From a checkpoint of a small transformer trained on Wikipedia.
Training: 462M tokens, 7045 steps.
MLP neurons of a small language model. Each row is named by its layer, matrix (up: input weights; down: output weights) and neuron, and shows model dimensions 192-255. Each number is 200 + 20 x the weight over its row's rms, rounded and kept within 0 to 999.
After each neuron's rows, "fires in" lists the words (lower case) most often at its 100 highest values on Wikipedia text that the model never trained on.

L2.up1282,221,199,176,219,163,200,222,200,150,222,210,207,201,180,216,192,192,196,200,182,159,253,213,181,212,215,249,243,174,196,228,208,186,209,175,180,156,213,219,220,229,181,223,206,202,210,209,219,199,173,183,208,247,200,215,192,200,237,205,184,181,176,218,218
L2.down1282,204,215,185,174,243,181,189,195,218,136,182,210,188,215,193,200,215,225,183,172,196,202,192,194,212,243,181,181,189,195,204,203,175,197,191,179,230,207,208,225,190,217,222,211,182,214,192,238,194,195,228,221,176,194,207,209,209,201,191,159,216,232,188,207
fires in: "who", "band", "later", "son", "brother", "manga"

L4.up1450,196,216,192,187,201,173,188,163,184,198,236,212,223,216,213,209,190,186,198,193,196,247,215,221,159,204,226,215,198,202,196,186,206,191,178,161,153,194,206,214,206,201,223,211,207,211,237,168,193,192,228,202,209,229,195,209,206,166,166,185,219,203,223,203
L4.down1450,184,171,168,189,166,202,199,207,191,171,205,174,208,199,219,184,220,190,174,199,179,171,205,179,211,200,198,186,188,202,185,190,188,175,178,210,200,209,222,234,203,201,172,200,209,206,154,255,190,193,166,197,199,153,228,195,203,213,200,224,176,203,217,202
fires in: "with", "born", "their", "microbiologist", "play"

L4.up294,186,201,198,170,155,194,218,188,197,199,189,231,192,188,198,180,191,206,206,221,228,215,208,193,242,238,197,205,160,199,209,195,240,207,217,223,216,184,177,209,211,197,204,221,196,226,218,211,210,192,172,246,191,207,255,196,218,161,192,236,171,191,218,235
L4.down294,187,211,225,192,190,183,194,195,234,182,228,184,199,196,181,162,207,156,195,179,175,188,180,251,172,176,228,199,219,202,162,193,197,205,215,153,190,227,187,212,186,199,173,194,195,219,171,197,219,208,225,182,191,219,199,213,180,224,213,220,225,230,190,193
fires in: "world", "million", "mediterranean", "nintendo", "british"

L2.up289,228,207,217,183,214,182,172,189,205,204,213,224,193,183,209,202,171,185,199,209,177,220,205,224,142,204,220,230,171,189,144,242,215,231,152,176,186,187,230,204,173,216,244,192,190,224,207,195,224,186,215,161,190,219,244,208,190,194,163,178,193,184,238,220
L2.down289,195,202,173,232,201,219,236,211,212,160,169,201,207,207,201,189,250,170,228,175,222,203,230,186,243,156,193,221,222,246,223,181,159,197,220,199,204,211,180,205,203,189,164,215,200,182,188,189,203,184,166,216,205,194,175,208,199,194,230,230,198,239,203,180
fires in: "conference", "radio", "then", "satellite", "approximately", "founded"

L2.up237,224,228,186,159,181,196,194,190,178,192,217,218,224,190,205,243,220,160,182,215,209,197,202,197,217,237,217,211,204,228,208,187,243,181,206,198,188,197,189,181,193,199,188,218,235,187,226,196,203,158,154,223,233,258,221,179,244,179,206,189,138,185,191,176
L2.down237,205,189,197,223,229,214,221,222,162,197,214,201,191,238,220,177,227,142,200,196,184,216,216,219,213,178,198,186,183,189,227,208,185,203,185,177,176,185,194,178,200,228,210,197,201,225,194,213,205,212,173,178,196,212,180,210,193,205,222,229,210,221,240,208
fires in: "player", "president", "city", "musician"

L2.up1297,195,232,218,198,199,191,203,205,156,208,183,252,211,193,205,197,201,165,213,239,215,188,188,192,210,210,199,195,204,229,183,200,219,183,198,205,214,197,222,236,208,250,206,206,200,214,211,209,196,159,206,215,190,229,230,191,220,198,181,211,179,187,224,170
L2.down1297,236,186,174,173,188,196,239,216,218,198,256,210,178,204,195,184,177,213,212,205,185,226,155,222,171,199,208,191,222,185,184,189,153,217,173,214,206,165,219,195,199,192,199,189,221,197,179,224,170,222,209,201,201,177,157,196,222,233,222,212,173,202,172,232
fires in: "from", "sport", "ferencváros", "footballer", "club"

L2.up728,195,214,177,195,203,196,185,177,183,215,204,170,162,176,209,204,206,201,196,197,183,236,222,220,178,182,172,223,215,231,182,186,166,245,194,207,167,213,186,232,197,161,206,210,216,178,171,222,184,216,207,181,206,188,199,201,209,184,180,208,209,203,203,216
L2.down728,219,230,227,215,180,188,186,189,213,191,166,232,233,183,194,208,199,162,193,167,232,169,209,186,174,222,183,207,183,168,164,180,197,173,188,164,209,191,182,196,176,233,215,166,240,205,240,217,210,207,202,208,169,208,199,200,206,198,226,198,185,211,194,153
fires in: "him", "track", "breaks", "returns", "know", "write"

L7.up410,256,225,195,155,199,192,194,209,184,216,243,193,214,199,175,200,195,169,191,180,161,160,195,212,170,188,204,214,227,192,208,213,223,229,203,165,154,187,189,209,213,180,239,186,187,220,185,170,206,198,207,146,190,193,176,224,207,191,211,179,186,231,191,216
L7.down410,193,170,167,158,226,209,195,164,199,166,183,192,201,225,224,218,196,248,196,183,194,226,221,213,196,177,236,230,176,203,216,195,229,198,170,174,188,159,168,211,194,166,214,202,162,222,204,190,217,183,184,206,219,260,205,221,195,176,192,207,197,187,228,164
fires in: "in", "on", "some", "one", "what", "only"

L4.up639,224,171,187,182,173,202,217,199,208,241,173,209,189,205,174,206,178,193,214,214,178,146,187,206,175,231,198,220,213,200,197,214,194,245,209,191,175,198,192,208,167,192,204,200,197,162,157,200,155,210,205,185,188,168,214,215,197,159,215,187,165,225,174,192
L4.down639,203,189,216,195,218,193,195,197,198,210,229,212,220,199,192,149,216,231,182,236,170,210,190,163,154,171,193,167,189,202,188,181,232,201,165,181,202,179,225,191,198,226,184,215,182,218,225,178,213,189,190,201,200,244,203,189,186,228,223,188,219,194,206,245
fires in: "no", "allaire", "my", "at"

L2.up856,178,218,176,181,209,162,194,197,180,226,181,191,205,201,191,194,187,244,204,226,181,156,195,221,184,196,160,192,214,204,199,203,195,216,163,184,188,186,217,182,207,210,197,239,215,177,181,193,173,206,162,190,197,208,163,202,147,206,181,222,196,189,200,199
L2.down856,200,159,228,190,225,222,192,204,195,238,202,196,209,203,217,193,224,205,178,186,224,230,206,189,244,220,205,216,220,151,208,200,227,207,193,157,201,207,195,200,199,207,207,199,250,268,184,207,249,184,215,190,180,202,216,200,200,168,200,182,181,191,156,200
fires in: "one", "jam", "orbitals"

L2.up1500,195,212,165,196,193,181,179,186,175,165,170,218,201,210,200,183,183,174,203,187,219,211,184,234,206,240,149,218,192,221,171,166,181,215,210,178,206,220,227,226,196,198,165,228,209,176,212,204,209,205,211,186,192,166,168,171,228,210,168,196,207,196,194,225
L2.down1500,210,202,177,201,233,189,188,250,191,191,178,212,224,215,175,219,230,227,192,185,178,205,230,206,199,184,184,204,185,223,213,184,234,227,210,202,205,214,208,179,201,193,183,188,185,215,215,189,195,209,182,205,247,196,159,220,173,194,190,221,211,216,180,177
fires in: "father", "life", "years", "very", "parents", "high"

L2.up556,210,214,205,152,193,190,208,163,204,191,237,227,198,205,190,177,153,186,200,210,159,243,213,199,173,232,202,214,189,191,205,228,205,193,194,181,179,201,226,213,200,212,205,204,195,212,209,240,215,178,224,197,169,215,227,184,206,190,198,173,187,214,200,203
L2.down556,177,193,153,209,244,204,209,236,223,207,201,184,213,205,193,185,226,171,215,164,200,207,199,167,220,189,188,208,199,224,195,169,196,172,195,209,222,195,201,159,192,207,203,214,252,182,206,186,203,212,171,183,225,203,162,210,204,211,205,193,213,225,227,160
fires in: "year", "started", "summer", "founded", "established"

L7.up112,220,224,226,189,209,218,217,164,213,171,188,191,185,181,200,198,182,233,198,183,206,213,178,186,200,214,216,169,187,176,194,180,192,236,219,205,150,174,207,208,214,199,188,192,217,238,224,207,197,183,193,197,186,214,215,190,189,211,204,204,194,222,167,201
L7.down112,208,205,187,216,212,211,196,158,212,187,191,193,217,201,187,186,199,166,200,210,196,230,200,193,188,227,240,172,168,198,158,187,196,184,224,173,198,164,196,209,218,151,155,201,176,185,226,197,223,206,240,216,201,168,217,193,217,196,180,229,206,202,178,204
fires in: "of", "at", "both", "all", "for"

L2.up763,217,244,217,197,173,224,216,166,200,225,168,181,169,233,203,194,158,185,203,202,225,179,161,239,204,240,213,244,219,193,210,207,179,188,196,173,207,184,204,192,212,219,196,194,201,203,177,219,169,197,188,193,190,239,188,217,191,188,186,200,180,213,189,224
L2.down763,183,241,175,206,229,186,184,199,208,197,184,214,184,188,188,255,212,216,205,195,186,184,165,187,228,187,170,159,201,217,180,200,162,203,201,186,211,171,200,185,181,204,197,215,213,178,235,203,222,191,191,219,237,206,217,211,205,197,216,210,163,213,230,213
fires in: "part", "they", "i", "into", "10", "incumbent"

L2.up1104,182,194,196,204,189,174,205,208,147,198,206,191,196,193,197,216,153,202,181,196,188,225,175,175,185,199,232,235,223,224,179,230,212,172,195,170,186,185,217,203,213,212,176,196,204,212,269,183,222,185,225,227,199,177,238,177,256,227,179,198,196,143,215,202
L2.down1104,203,175,167,173,227,222,223,203,223,181,187,204,190,216,185,202,220,181,209,212,161,231,193,221,175,213,200,185,193,211,204,196,218,217,204,183,183,216,207,153,193,198,208,213,189,179,195,187,217,256,228,178,238,218,171,190,190,199,213,219,188,210,202,215
fires in: "life", "age", "households", "career", "3"

L2.up42,188,189,210,175,179,181,207,185,208,221,207,187,213,190,194,222,176,212,204,215,178,159,169,217,218,218,176,225,217,193,218,169,190,250,233,187,186,180,207,187,174,193,226,188,189,218,243,181,186,176,197,169,188,161,191,183,204,211,194,196,190,186,180,210
L2.down42,203,187,247,214,187,195,184,185,182,231,218,193,170,180,230,181,212,202,179,204,184,252,175,220,235,201,194,161,181,222,176,221,212,173,185,178,188,234,174,189,191,190,183,198,217,179,144,199,228,222,203,168,192,212,204,210,158,208,181,204,211,188,206,213
fires in: "you", "schroeder", "not", "units", "programmes", "they"

L4.up1178,216,202,199,172,197,215,184,178,189,205,215,204,194,189,237,180,204,221,186,234,203,165,227,166,216,184,218,179,229,220,194,184,184,204,184,200,212,242,194,211,218,217,198,196,217,188,211,184,193,182,184,184,226,225,218,180,220,191,213,207,171,195,208,218
L4.down1178,220,212,206,196,218,216,215,205,199,200,229,207,217,215,208,193,197,189,198,222,171,231,180,210,210,202,218,192,209,193,173,221,179,228,202,191,214,174,233,198,194,202,183,174,179,203,179,205,177,185,207,171,218,211,199,209,216,175,201,202,176,189,193,191
fires in: "airport", "medal", "temple", "town"

L4.up408,211,222,188,206,199,211,167,180,185,208,183,233,210,224,191,201,160,188,204,175,191,217,211,215,163,180,205,186,214,200,192,188,210,222,201,182,221,217,232,201,186,194,235,203,142,199,190,200,163,191,215,187,248,214,199,202,203,190,201,200,186,185,185,207
L4.down408,238,214,152,193,178,212,225,179,201,196,161,200,204,230,139,228,212,224,215,201,204,208,199,189,199,200,202,202,199,228,248,193,175,217,211,244,192,189,181,205,190,207,179,199,183,183,193,182,179,183,179,224,193,191,234,213,229,198,178,197,222,184,212,213
fires in: "that", "who", "which", "where"

L2.up103,182,215,212,197,183,172,192,169,213,164,165,193,225,208,219,214,203,184,191,173,218,182,245,204,212,221,200,200,199,193,167,183,239,235,188,215,190,226,198,194,218,191,225,200,201,178,211,194,195,203,198,199,187,195,176,204,218,183,210,219,190,182,198,204
L2.down103,225,203,211,204,251,222,207,174,174,211,198,166,216,199,188,218,201,274,187,192,172,204,168,193,222,205,248,187,194,200,196,227,194,192,199,214,181,183,209,221,200,223,198,195,211,206,206,192,253,167,174,220,211,213,215,208,218,220,204,199,194,193,238,170
fires in: "high", "century", "games", "soviet", "olympic", "academic"

L2.up1080,237,174,159,190,193,226,164,174,177,182,206,214,184,193,182,210,175,201,198,221,224,197,239,210,165,202,213,206,196,207,235,181,184,232,198,204,187,207,208,208,200,203,200,177,193,188,199,198,187,196,180,264,212,236,245,190,181,215,174,196,189,175,193,245
L2.down1080,200,165,217,184,236,202,192,204,191,202,221,201,185,198,220,166,246,204,205,199,197,199,204,207,192,203,220,198,184,164,188,197,192,193,190,178,200,219,171,189,185,190,224,205,207,218,180,216,201,212,219,215,171,218,180,209,202,229,225,206,189,187,213,186
fires in: "team", "he", "club", "championships", "events", "nxt"

L2.up1116,207,199,154,195,193,203,207,182,184,192,242,239,223,226,188,188,226,235,206,179,191,225,230,198,195,237,210,219,205,188,182,218,177,232,191,201,169,211,193,224,201,176,208,216,214,205,200,182,172,184,185,193,185,202,215,197,182,200,206,221,214,197,167,215
L2.down1116,219,174,194,213,205,177,179,173,211,209,226,212,210,192,215,205,169,166,187,192,205,166,218,175,182,159,177,206,198,211,189,167,194,203,178,194,181,222,219,146,192,207,216,189,240,224,190,215,226,186,186,233,195,191,194,192,198,198,229,211,182,197,208,197
fires in: "part", "professional", "under", "home", "free", "out"